config.yaml
bias: "none"
beta1: 0.93
schedule: "wsd"
MLP neurons of a small language model. Each row is named by its layer, matrix (gate and up: input weights) and neuron, and shows model dimensions 405-500. Each number is 128 + 32 x the weight over its row's rms, rounded and kept within 0 to 255. Numbers have three digits each. A neuron's up and down rows have the sign that makes its largest values positive.
A block is one neuron, or neurons of one layer that tend to fire together. After each block is what it responds to, as a language model described it from the Wikipedia text at the highest values.

L3.gate46:088123095147178099140114089168172087118153153084176146126137183166165091165131061088167161120124115131119114110142175144074159123099113105121174148103069139099116124165134152114107185163143106066069124116105094078174085126096099206118086090188143096144141128155138124093147166159104093088
L3.up46:108082072077150099132166165163112118127143133162143138091118111160102145138156128112155108070134108156116119116111110178071108139144138120136102149138136136105242108131135104100127080141085144052135116122062092153159072157150088148080108108096088087071099106138102127177113147087108119150
L3.gate139:168128138088130106082162120124138142086131128167080077111126096158103147097136094152157149133140115130168100128118067127084176136139126082100171150180065116120140130174155129083100124121163180126141181114128152159080114146156154124065187126165114148148153129143130154087199131149143072128
L3.up139:157113149103118083073186062114129154099133113156114104128143137190076133105166068149135097135119142107131125162157059107109133110184102125116135132131111119116099178127173138112087110155123090168123164086097113181116166123143167105084156127128123106167082133153135093121140145065114092140
L3.gate203:118121142163154141124140125138145085108097153115143093130199161120090138134169099079166160166160111050072123115140144131067122115145090065124111108119059149164130154111119134107116155206138080166090136169134087116147140121128101220102141138124154127140107173133075134103191137123070138135
L3.up203:103152117196131133138153102155166088072139137119145122098118194142101101136110112157128090146104115121097116088109104134098117131125097104141134107141098159158176130109106111131189153133150059128130099149145128180141081168107093190084132162157093144130100122118108123122155128101126123126
L3.gate418:104166143166101083143158111131096114166131152147116099091098095081136127194102112139101083092088132147102147148107110094172179091115080144129142149144117146150144092140197126158141178117101140161101052155113106130163121107163137154135163156136119119094173140092161113153102183129148138125
L3.up418:151121134113124149136177135172111123114127148060067089085119112133118132140141139129081130115073155172107092135031157071096084126103101184150095157155164181147137052187149133063100139105138165122099103126131142102146159127125147093177202134179159166066085116117142127118122182069157114112
L3.gate706:146150178145086190129107094149136130144125098130100096126142199104121143142103182094132117128122165121161141129061186154111160129127093139090128106109055105089146176156087184108102172163084115095068113149135055170167118119081137159152188120116162143116116120149074091125136126115161127094
L3.up706:135164161125108126110146132144138124135093095104089102110136134116161136093142136044200117200126146097141154121110159151141063153067094083124098148115165151106163196071112099069074161135109170181153129118157134154165100164146095126133129119121097133113086148134115180063135121198117128137
L3.gate1000:176205133118137152139127059086211141049136074153115067071127159144113148082107141107170139159130103146146176133070146133098192148123130125162122132118085148142157114101123138155142130179127119162112115128112118187212146159132116171105119068134155126110100165120107131119128135157069129146
L3.up1000:175119169135132097120096128156114154108180137046175051098107142129143055121107132075106068138126155127156112141117102130165112105159126090105139120119172139032085121173129142161077142148139094163168167146090067178128126116077094103141138151165114152079156063196091048151102169147129108154
L3.gate1027:124141118164086115126124131109099139133096137049092193102203126126143150150134147110104119132172097123141189092101150125080102065134059181201196117111092169085157152192169164153125114121085078142137160188132104144147117165104201074114071076161143099117117157139101157114189158188125176188
L3.up1027:137129089150120146153203152149119104085121142073071129147162200078079126147131112167131159136083162118150170110090125144098113147150061144152169137095055146146157127127098088146110119122145076153106185152134119167092127119113136134194127114149182077097140116093122122160143089073174099095
L3.gate1268:156173149114116146119155080128101100155140057115120126173184147080137095104140158135127133159126058127138131179104115126112142128164070087118173046076112120121062138143112137118117127100093135111119106087070202142177177183113133156066130110142150084160148094128150099165136150117093122149
L3.up1268:122158166146119105152168142109116172111142131032158124113112109118092130085147068120136123159098078187109137124118123126129158129106072131060107135116146129137073123108119114153130082105130152068087130101135079129138165166089128118123181151116151118177104126157160072125121169127165050112
Place name coming next

L4.gate253:108173176075089092143143087156105099145101166137127124142129127127145123107062149085153109161137141128140190132149170132106186169105131177120127175131158116170120067127098146103079120131106147188176090120084128070149091122186133148087181129155173107143116131113142128147119140121095154123
L4.up253:126202114107179146128106147117071130156101154129091146155120115156096083216135150204100117147161098098121137126171138099168114151138099133105162114145128086091109105140103124123113169162075110127172123137150129164127147143169054154117170126119110162137131111082081124175170125090115129170
L4.gate459:150103147123063122132140128119116150148080159098107088133151144137198191194156107187158135163154154125087119157157148212122131118110146120118136134076143107105118140054099098166123107111120146127164078093063135125102137137065120145126154174142135133094149146145141120111122151148148138120
L4.up459:090188047122123095135082134169096091106213162154147131194102070120085112106164156139152113188120145119092141175129094159184131146118169132098083127120152186149142137132182092147155163108097140172103203159122087176118114162124141163211188146116117184134131138112078139108155124162085120175
L4.gate482:163197122136103181088088133100198133103099105149166115091123143091082135121138130139082144093121111100120050139114090095133185080132154095054094045170097119140201182109126118152110098151154171112159162142111138070142096124192074116116131136108111130128158104107121188080102122147131140114
L4.up482:146156106182128145144169187151156128155144107152148149156103154091105129148142122168128145128130138114105067147141119102140134159120187107079108085148120104099165145118153143132146071198129131103181159136135108095106083104143149151117107129115054156154235140120101035200093128173128139154
L4.gate1129:200111146078128172077138101147152129160103151134128115134148137094127108114149116139081141114134126123111190223099132128179190105073129069146144071102180086119116177108150143131050145185166126177170095121120138123096113131078145144118163177085119098127140105069172095079094110129135153081
L4.up1129:111123125098107112123124107128155150174091179101119197138181162140171127130178113105127140135101116114142123143093160164150115150149157155115130094111058117142107096172152112110081136112120128123127123156100200087107095162168136102121122210142131126115189128129131124134144106134112128085
Start of proper names

L4.gate35:151130122095165107136094132077135138171117196157086158098156149081137140132122133123124135147147151135092116159143139152181087058081158106121132100158097120080051111087141108040134070218103143177096106175120169137175154153157124116170103139157128152115145135121138086110126139165147122134
L4.up35:170134120107132148135079086099144119156089121162097148145144140058105151042053133157113081146169144125121154100160078152153111131084129076166127137167138097146111112145168147100206076151172172130151118141073122098182164179138079111161166099162153141145139157066143152094151130182068100159
L4.gate550:166103125119131114098142155099162121093172109127116151110130151111037148131145128134175105086115126124117116134087153131130135158137106178134164098128107178066099138139131110093136110144136088156116132117193132142133143167097119198139141140107186155120066150179071151099132123138065142148
L4.up550:121094164106104108167125141155083148108124120122146116121160165084056074152107136130144156122157167070132063117135154131127148068095192102154105139214042132153056126090151125124114104103137116120123132114129119121158091119108062107155190133182124149106131084127146107123121100100129137131
L4.gate818:197135168114124138141093188159149129190128098125133159165100127074121136151110127062129171118135170098137102151153112143067112122117140096095047112103138134125123112118097121133140212116146129179160160180113134162152153143054131143091154121170170135122124151107143124064103100143131121114
L4.up818:093162110078122122153143167161095088067137152167103093087110121140073137099147073163158116105051165105114161082151160105092076104187116157118155130138065107155109176067123182118141122161173135075125120116067138146043135160198195180062123183120111122143135094185078127086140081141094120075
L4.gate1036:149133182126112110099151123117081105148089137139121076117172171120141130112156121077126114177094144121121093102112123048101153081113089179143170078152112146092134122175093132166153047066169135117098170102156062131133111151137112175151120096102124098150130179117098096123079091140150133160
L4.up1036:196147168114164123113187179095154145160121146143129135175133140170076106081080108131135094130110150167143120147077120110046107165108120090119191107169136183127178154138093184173100120135120149149132149103106177108174157091117042079106154133087108199107152098178143098086180184145097099130
Inside multi-word names

L3.gate9:072146096159189097128142118119186130097133132055139174123129140148150095154096083125131142138146123089122104128088171139142127153159157127123159104086118167107108100121106151143126143119080156148165106124136100103088156153094102114160201132053091139108155130192090126142132139147200101138
L3.up9:144100104105131143206085123121147160141149142185162098103083080139101129099110209211113122103137165134127109053125142122106114098103150138135125161150109119071105092130142130146124066136140164196074112114096115132090081125157124125143119137125108158112121124117127134145052175111188191152
L3.gate163:215151138108150178184176174091120059121133109077123104107154136146091134092137141134137116134136151131102147080158144147158103086161109128125071100173110014159088164089130149134149109143119137228161186128124125135103083130195152135124140114130100108140144140075147171115099150128158117131
L3.up163:181105152101135109175166150127099091131087058086138148113074162084119175110158129061138084140140155143122172083077166115112145121202162124160119146157134089181075144171139124108197151151159133154132108122115140080206138169132153172097110095103095152114095172120128138172091118131139141146
L3.gate273:113156102155138127136166153068189127117034173153106105134117122157075076084065049115133170100115163104183150125105153121119137141100142113130124134099150159083142125140129159120150166159099153117138157137079149143108125162131185144182127150069092159058145137186111155164069141143156160168
L3.up273:208203112157173126093178112110132147119100107190107106141180147159132117160153091135099152157110141088209120105094164148196153123150148135085124154027150122135113079136136157081089083122146165111071185158135117160142109127102093170081107106112196120099083119125141158090183154197138125180
L3.gate433:096154102132092107123126056100137056087148135109115114131134104091125098074139129138143108129103157120132119110100151144137068092137118135114159161167151121129131099141105125126107119164121105142125179145099118090076103147152075088169151138110108128169093085136123125110050164098098153134
L3.up433:128126086145135099159189145133117139125091171140095093148119162147094134125109149141072145147163150101130152174138131123126169115119162154131108142058158133086142109138102158147098221168062060178127153174156161129142117133195119106174154139088168104139125144123151118096083095113164104120
L3.gate540:110112076147161129145084166090000103160091090094123181150139068071137162119143149134142096108086136111110121159098152153175169151154108094146114119157125150118147166114136135198146135095117125117117169064143154133077085098131126104079145041094168172078136136150169134099165112143172153132
L3.up540:165109072120156110176136128111109156127051114094154158112158156082093102173136139131061173066110066150162120155109120114116167157154094082151096136088131143133117098151169176104116114118177132133079128115152130065105146137201126181093188141092159121161150144166133143073149154060173167166
L3.gate629:162165126072187173162085087125119158137134054097162102054155100120146135092124128064095132138066132086127142136100081108085129143096122146155125142145154164140140147131149106083149179143149122150144154142155062155162116183152188113134147177062133110153130082124093065131120095098159177113
L3.up629:154157122137143141130110118122131168185119115109105122155096175156194084068141110118123117058160139140122147218157140199102049135119113127160111155121150126129073112146106205187149117073131138147150083143154147161123132120123131158138146122173155177124129104078138131106104124108080184090
L3.gate1062:102077192159133122130140163142129062173143110099152075135155133085085113191128123127128043117152161167099095137165112063115101145128132143120151114120163107083097147152138148124125113142116091156130110174125090080113103104201103094113128144175164176101157154190146119150121158100102152181
L3.up1062:081087145137103103195093187138127096088117129074044127133105162070108192144142119084072124146121163154163159125171140123126105140120104148180084168118158141111126124121113109148094139173075164200137163138134182111041138155158112153130116149138134153149069139170197130079116158177094096145
L3.gate1084:147191059109123091132170140115161136115096165097091111174157095119137087098102118087104118168138158080148188138057062167136168122142118148106148119093145104148120118121083219128095156180144111138091135148142152163171049176166098101198178118119176111137104101096137148128042155095114075119
L3.up1084:145167137108125176162098124108119154121107086124166107091122133156109144114184103109131200111089100187204132078120125119114159155174147122131092129107146099087161128126142115102145148127120181198153208199055114103085182096118157162137140111093082169116140166142109142075102123158155154131
Start of proper names

L3.gate227:096095166044125143143098135137135162061151122158100203142103116136130186158177100082164111075087170123107143097169164054082125089120141133120147121154133177126112155078112093116123156150170105123112163175104148190117132098177142120153166133121128158178126152179112108190146096105138144148
L3.up227:108159087171144143175146112129137141160182137142139076145095138120136092083127132123164141106098132139124102145103140165103106120140116163184136150191127080139122134158075130157103097125098128095091134080120086078134109177158228123177100122068129182098134123141112112231090098120146092141
L3.gate291:164165131026129103110119192153074078092146130084133098107162123164118112119160165110112170119127127168138099114147075160170171149113169158100125140095096101103125142113121112112204123126123153088129178088041089124101124151178127140169142185121155158136106110134193176096157183130160099161
L3.up291:085137124194117122122168132183145136069119074097116089103205107178113122218173156081136164135059123117112110115124102105153115039106111117107159134125137103108104116123115104167184174143159114092155132147128095140104125115131141144132144074115107070124141127084150135122123060133128171109
L3.gate724:125124112051098147137121107126135131090122117135134128051139137077093119186130124114099115113140127135125140082176113125111104146149138140146085131119125129094122161155125106169148109106146133133067102169119122137140160113132142137119113174062085082175089146104092102167086081092081091129
L3.up724:142116074149072065182075145158117137092181149085154113145125122128089110100118149104108088132130124165186133085165182114110111217128167103092153157129084170065127132119149182119124120123188126060080129140098084163137181134128129166085162152095127102126075119095163090138126106105123142183
L3.gate798:096186095164114062097146083168171117077114166136157170116071149186129133089132117152097154128114092149094127144205200143137150091120119132172100200132118065127148106115115091137185188141096099126142101198104151107100121104189046128124101077115053132182126138113104131090162162143141154148
L3.up798:130121123099115051145112112166140141122136087159097128126161165221135148139166155165119090138098102154127109133106111098158066163051110157167160123107121115138126196136176170194164158122117124122169115174069124085172154120081165177127177177069113149136108138117084125149140138143131157086
L3.gate823:090110106142111125132052136154119151130090148127109126167128160125099108156182174091081151160152102164162107092106097098115141129114169117175127184084111143155110171123157161149112128102144111087141092107101142130133090155156086086100129109125168116154129190145093100155131154172110107132
L3.up823:169135156121134101137119180151149128122110190147103188153152153132136136134155170094076088151128066129118154098182210141113089163079082129144125089116182097112119161124133153137139120130137097160177124137149119153145138197173144062174150149172156118115117134058044127090141135114151153145
L3.gate843:094101068135121137123161139121043102157101145107187154084149107139118128173110103106141116142048081151154090137109160125150155111114130129144107137150147133144127111105080095185159166108108095112129129125131118098141083078118172191134114179133112137110120125174114086135065200129129162138
L3.up843:100136141173134115091115122231129114137111153124131151132158118168195101172134167082116129146141163081180117125094186095147174116116153074132115142110088122151202139142138099107124179088118136123155125143082114137181133101110123155151158197151185127155078148087107094159060114130150127131
L3.gate1012:137157117118109139114155184140161164047137144091083141088154171134132170131133162130154152202160073137112167093083120159103106184141170153132075170161165094086166185055109155155182122085150112119120147128079114173180184147122169134139087147117110160104166124183049108193108121109148120161
L3.up1012:139089127142133153137111142117091097153160116104205174119103123113111081079145147134093170138055098150128081142126114091150158114132151132137101137090156167087167137138140137149170138145105126160085150130113127164223063152055132132123114094165109073072180145114112183121210123183096110118
L3.gate1296:160131130111159184140151136144081129180172139112158131143140155154087187107165153146152159110072140139143124085113150154081143165081116143064109168130145089103162190109126079088150063190103148159141115105127107076191131155126109115111149122119161132211159150216153167186134086099082125082
L3.up1296:159111159106092095128119101102156128164150130091133167144194136167174114174126116141142104102133066119126113181096103100096173102091135119109084164171146120178132129099125190153076126137199146079111091134088126128120124100138080137086154124109148142144221121153118155185147165156118132134
Sports stats table separators

L5.gate80:105108108165188114128142127122108061154154115099124110171145116149105108111103146126151103138052172136184188135152142139086117148166138118107118145155140114109113150157138119168162152113112120104175163147093134118088136152124081176080139116178023126115107128120113071152139113131087098088
L5.up80:105069079161155176189116113163163140154138132046102137208156134073113139102098161146174145111174106157115063104163144162107113092140181152143092129123184120143147117093098164099156152176128072135139149123118158149112075141132123166159118143152177107132092207142127143176142090162082141082
L5.gate1223:172201142142093136172145120157179150150181145150147117173170158127180128188169146062139108171141116116124148098110079185101210140142152161104099096104161139096153123216125155122192104140183147114126147150110079119118160154109140100160134167151128080131161052094133077163098099161125112186
L5.up1223:081090086140135154131133065159183123142133106119089150129101106102121132062134103130138130128151120097118157085117122152092090144088167097105178111127070127094095110125107122135116176109071076126132127114141158119100172128032121133171105117092137111097091181193129104115066128105149148127
Ordinal rank words

L4.gate165:111187122100144175133157133134190129145103144123074114043169123124108180107112153086118122201117159201147205163118133142100122194173082182113100160056126104124149204154067103099147163126067174146139144096113062105200105113156178188120190124145105108107127127106071106145099138131097079159
L4.up165:104124157105112111098125122166136127085145052128175154138120116160135150148190071121129107074099126144163062125190091198085194131128183127171081118119112143176100098100039135132124102119132079095119102149152178152093132076105072096209165129180087107145137115127143165113158124076056119158
L4.gate426:099114144099168157141055135170135155151140133146081130128174099088089136182145180142107043117083088147106112184124135108074177142172105164072172131122136125153184128117103125128143160124112097180178078143098138108135090165129092063124088120060074091139130174096128157189183131139144121130
L4.up426:161135137097142161092150077174141160108143105130093158124153120153144114110067173137097139155140108115091148075141070143150126154075124101127115122126176113106200143119123107105078173107159140117214076104169128124145143134193118145135165138119146099142156145186152115093123137075174068158
L4.gate669:144181159103158187157185124134078141139138162163126167090109106121146120187139123148111125134117126103137057126159093081132128140108119127096125134139087139113207166150197132112103131152117149159119177213169141054104131096128106127147127111096148124117134142200144116076144145077171144067
L4.up669:112161147060129133098147124154127093063141168136107162135154092092131152190152066061105125114153135148165110186094163141127111121102093195171110148210135133139148132178117142153145105116074067126168111149139102125132194111129145197197164206155062199176128110160116185134149094146146153203
L4.gate995:143109145077114187114109129160100154107086092183142099131109119144138164142090140106129143132115135151093082137125119095124147182128168149203166125141170055122135165128139139110151060113126120117132126145137124117080081085098116116097131100104134156152163084124067137124122116109096182131
L4.up995:097126162138158129137194082158147140149139106154196090133101153107053120142144172163084067072145150113143174083175104120138106166096148149082127134190133126116135122165164126195118185201071132163099157099119105115140073161074097082144129136176114114096113121143043120086179196130123164163
Wiki table separators

L5.gate823:163096076111129168137141136102124128158069056191134183135131180199112178147126150048121111074071144130124128176133119104149103133156114156127129107124090103099135074123169160151088131133137143149159112115090092136097120097117100080135176128093141192141078171131128112106141160145172134130
L5.up823:138128062121101097098114081092163120103157120114108165141100118160111158140119101105107127120132117112132147113123118170136107149153151136140151158105112136102103105094142178116153089125083168178077117047110111142135119106137062150110128114107125188156086104160190157099107147103147168148
L5.gate1082:109186107075072150157148065130126099149080146109151109154142120094111112147123143130093113126103128132116088154112118096151175122124056120147153128126132077117108100166144134061161101070131177137089075072123148099198104168128084111139165140111147132194191122125160147069165095131150141106
L5.up1082:128154141102143165113139099117176120093125129068158116117097182168117118195113170141074165153110124130182117096158140132122166121099086113153099144142109049104103121165176087068130071108131119151108135140083167106111135105128120132106116067121190186145084112131120120020170152108152173111
Initial capital in tables

L5.gate112:097133147158141077154118133074109157070131097120154127096127175195109168085127179107126124125164149075125120104134077127077112138174070114142150111119099091098084102115069108126143126082128114089111137123136054060141116092110131190112135113150141121101142160153160112160064123086096134140
L5.up112:158120017154124078111102123079138081131137094138148156156109135141139119081161131067148178161132169156134120141108114133107085090162120173133117161100086114118136114171140153130096163109143098138132134068139077117181146156113180121133142123179132155148162116105118092137079129174106102176
L5.gate361:081140055118115100154099116157160120078092131144101168162027086097118108090178088142165142088117148108086119139119097173138072127105156149112174150133120133145047182081071113179116137165107094164162138125135083120163130162126142179139116158146115137132127121131181196085091119119128156130
L5.up361:152138076147142129087078099111175078121121116116128105102172127142125120140114108165117153131144140100116079124191188110158108131173094137102106168131163085122102104084077107168073170151105140146113124161099095186125153102128139182156114135119064103112175155135107190080147065096132127177
Wiki heading closing markers

L4.gate418:135098150130098069086074105147117156156162106134125132121125117169116096112118118039100123113165133103143169143086123198125090136093157127160086105143086085082082065075107141094141125124136145133152141140044078134126102147064118166149124144116158113132160105077101132089132146096163116085
L4.up418:099151164125093131097090113078172155153171146134148151107130188147120104103052116049107145094176099175064136148126139170049124173107111148138118175098155079129099109041159160064141147135137175107097161117087097156116086131117110191122098145088156082107180133125106108110107132126080095135
L4.gate775:101149139114108063079131039126149137120123093140142184178121133149138166068084167090134097108096159113150176120137162161117074132115083134091128129103146155161099105063141095066062125127116100115141180136072094089146119172107169099124117156136160128155138087093143113175126137133116129119
L4.up775:147115129141136094113164105092173140135109106088180172174161110142133097158108188097140130104133119105124133155150133148121122104137163170144127097114181060190103093093099109139103204137115086157135094152107080114164080176081126122124075144159088128147115134145098168133109113118130108151
L4.gate821:116118159151094099069192115155182129137141107104138180152154134137101146117160103044094135117166117148120118116193193092097156154154103143134132153126155132124099080085181106051140141100152123117133134073091190168126149174089093123113083124152137172131157163109082169126143145131113170072
L4.up821:131125119120068056066141105186151158162134159105124097166089111193121133156116173129055149105098169114132185180132133155207066128132105174176113111113120147169153159105121128140094106171153133119100136126046126127108100135117129136145128143083172148161145093132101168132070109105080087130
L4.gate1061:125136172112149067115086074136160111128126142150135091157088114156143129102108133081120136109132104080079126131099085138059073100098084126133101133098120150126104057109116157144139122051206104082117143189148158141127108112114139155092127115168064137099134131035152104131121111074128142131
L4.up1061:190098157149086131105147144157098162129072077105141097153111144152105127088081102119114136104139123100121093161135159190120097136109091093087127130126147101096110138066136119098147122136116071122129192146133124115087070181159114094120199140117102139130105171146113153126162112164158157045
Section and paragraph ends

L3.gate292:130051116145114149114135159134148133133156151116116132082136088192121170108151076100105125113178170194134145107115109122173140138108119170134146093169135063124128197125135082181128138159075109135227170107127117147084155188136165143150093071127110132159119176127165142086052165154088128123
L3.up292:153144150243151109124116133076084109067108093138171160078162095109115167103107179136101089132148136098092130166154120148111168114112131093120098116123119080100070151166128102177117150192110156156143155123110104143131105183122092099126135140071085138101148137097154148164070145088110099068
L3.gate373:125110081133119194111202117072179144181118112150162136115122105139205180125132092101116100084108184143153067117106127186101091166133065148122106151112126137114103150142172130133113110084123068097170107133132099100124125159087137096111211083179123133144127054147117129154107061165117132119
L3.up373:111169139155116147128150124120141093196154147133054091147111103170175077140123152091116149101205129153133113189131103190144159146147123163134104161115123125190117163126118133157097039111088095117094113148160091101161159101182160090137153108106074112161075125141073105090193121148167110179
L3.gate539:138083086130168157114168136156139155117123158110082142156160125166141113090173206122168110115130105111153072155081140069127093180139063121112167131083136122103103110108133150117106057088154091103090170128115115127140075143103108100124242110163098151117112076128199164107190165148107069126
L3.up539:127093109177173196122131097156124131131115115160140059172134142105099126080149146071120169119074118081125139153113115121171100146173105120171110167122135088153190115113119122112136061073104170174117166144069120168079119095070119092181102135115198133199106131154130131161130125178096127117
L3.gate782:135143109147138053060155081132160123110136068106146137106150132131124086172132145159125164077141080116127152159124109090084115128126159149084134113162177132125065115148137126136123121102144152105097104088122162105116062052085156116138169143145146169114151121146087084150156133159102119110
L3.up782:156151148125099079094157138186104142115057081134150155123159098197135149185158123141123112074138148142076067065143156141159119140151122115128136115113105092107095167127071184075137136155116120142160143145149090157133099160097099137100124078108172106049190108099107121136112138103110138133
L3.gate821:084099137177103112155168140045167113144118079100153131067124087134076113110131157060159155106131185109173118093090097158119082166177122108094162170123111091087100041114138112127120130125154082121114067120128104108136153131092101163099102149148141122129154153081097057132135092133135065100
L3.up821:073105159138122127126136127117172102119119148119094089130145116113156129109148144100104136093107158121209119115057164104108072067124116175100219122094163102145118077146090095099162111097083071106131113113159056092133107125176152129137088164174150153111136081074114131173107055101150132135
L3.gate836:142119094095177090125137164106115136129177090187123083178087123094119102095150050175120162065067090159129092122122115118101118125166158133171140080094156153088194107150144135148089130086155112106113161130130164209161117143072136113183107128124135221154148102172095126148125154116117170121
L3.up836:118102125174180164125099114147165107121114148153158176158134182141157114118157152059123217122186076131130146111101082110140145103126083127180231130150077168129170099144134118103104131130150116094096077136129108119143123087122115096125144167145154170096158140116151215155138159131163146075
L3.gate1144:127121112111124141185140201175114087140112113105126125179097113129111116111083124117116119136085142118132100074155134151096085184146096098094134107192103116109123080077090125101081135161144092199144168104109136128110144176062119112137152072160170143159126185102089131187147199120107136099
L3.up1144:146157130158140060123127101190152117126116160129138139139135122102171084107081149133106128122164087137147127175134112045065115190130108131077071132086046091097133149156154102095150121114105037132165092151115164142128145157163140127120113135187126144114155094128118085115129160138159091128
L3.gate1195:168066146124121128107106078128123167118136153145147093176116105162120118049096100127148150168135129104147149107121093130133168149114152151090176172089113082128109153088114122143128110131123126134142096077103102096161112055151115173080148107123139114101172112121128178111068117117132123167
L3.up1195:144144144130132143114154213117113142153129138117069081185098097177108116122175131110137111131115147149138163145115095120174120178139115087155128199067102097175125137165144124182082147104139120211140133099107140175097096097076120098101139110130124120078195162126177135089113186099116124131
Heading closing markers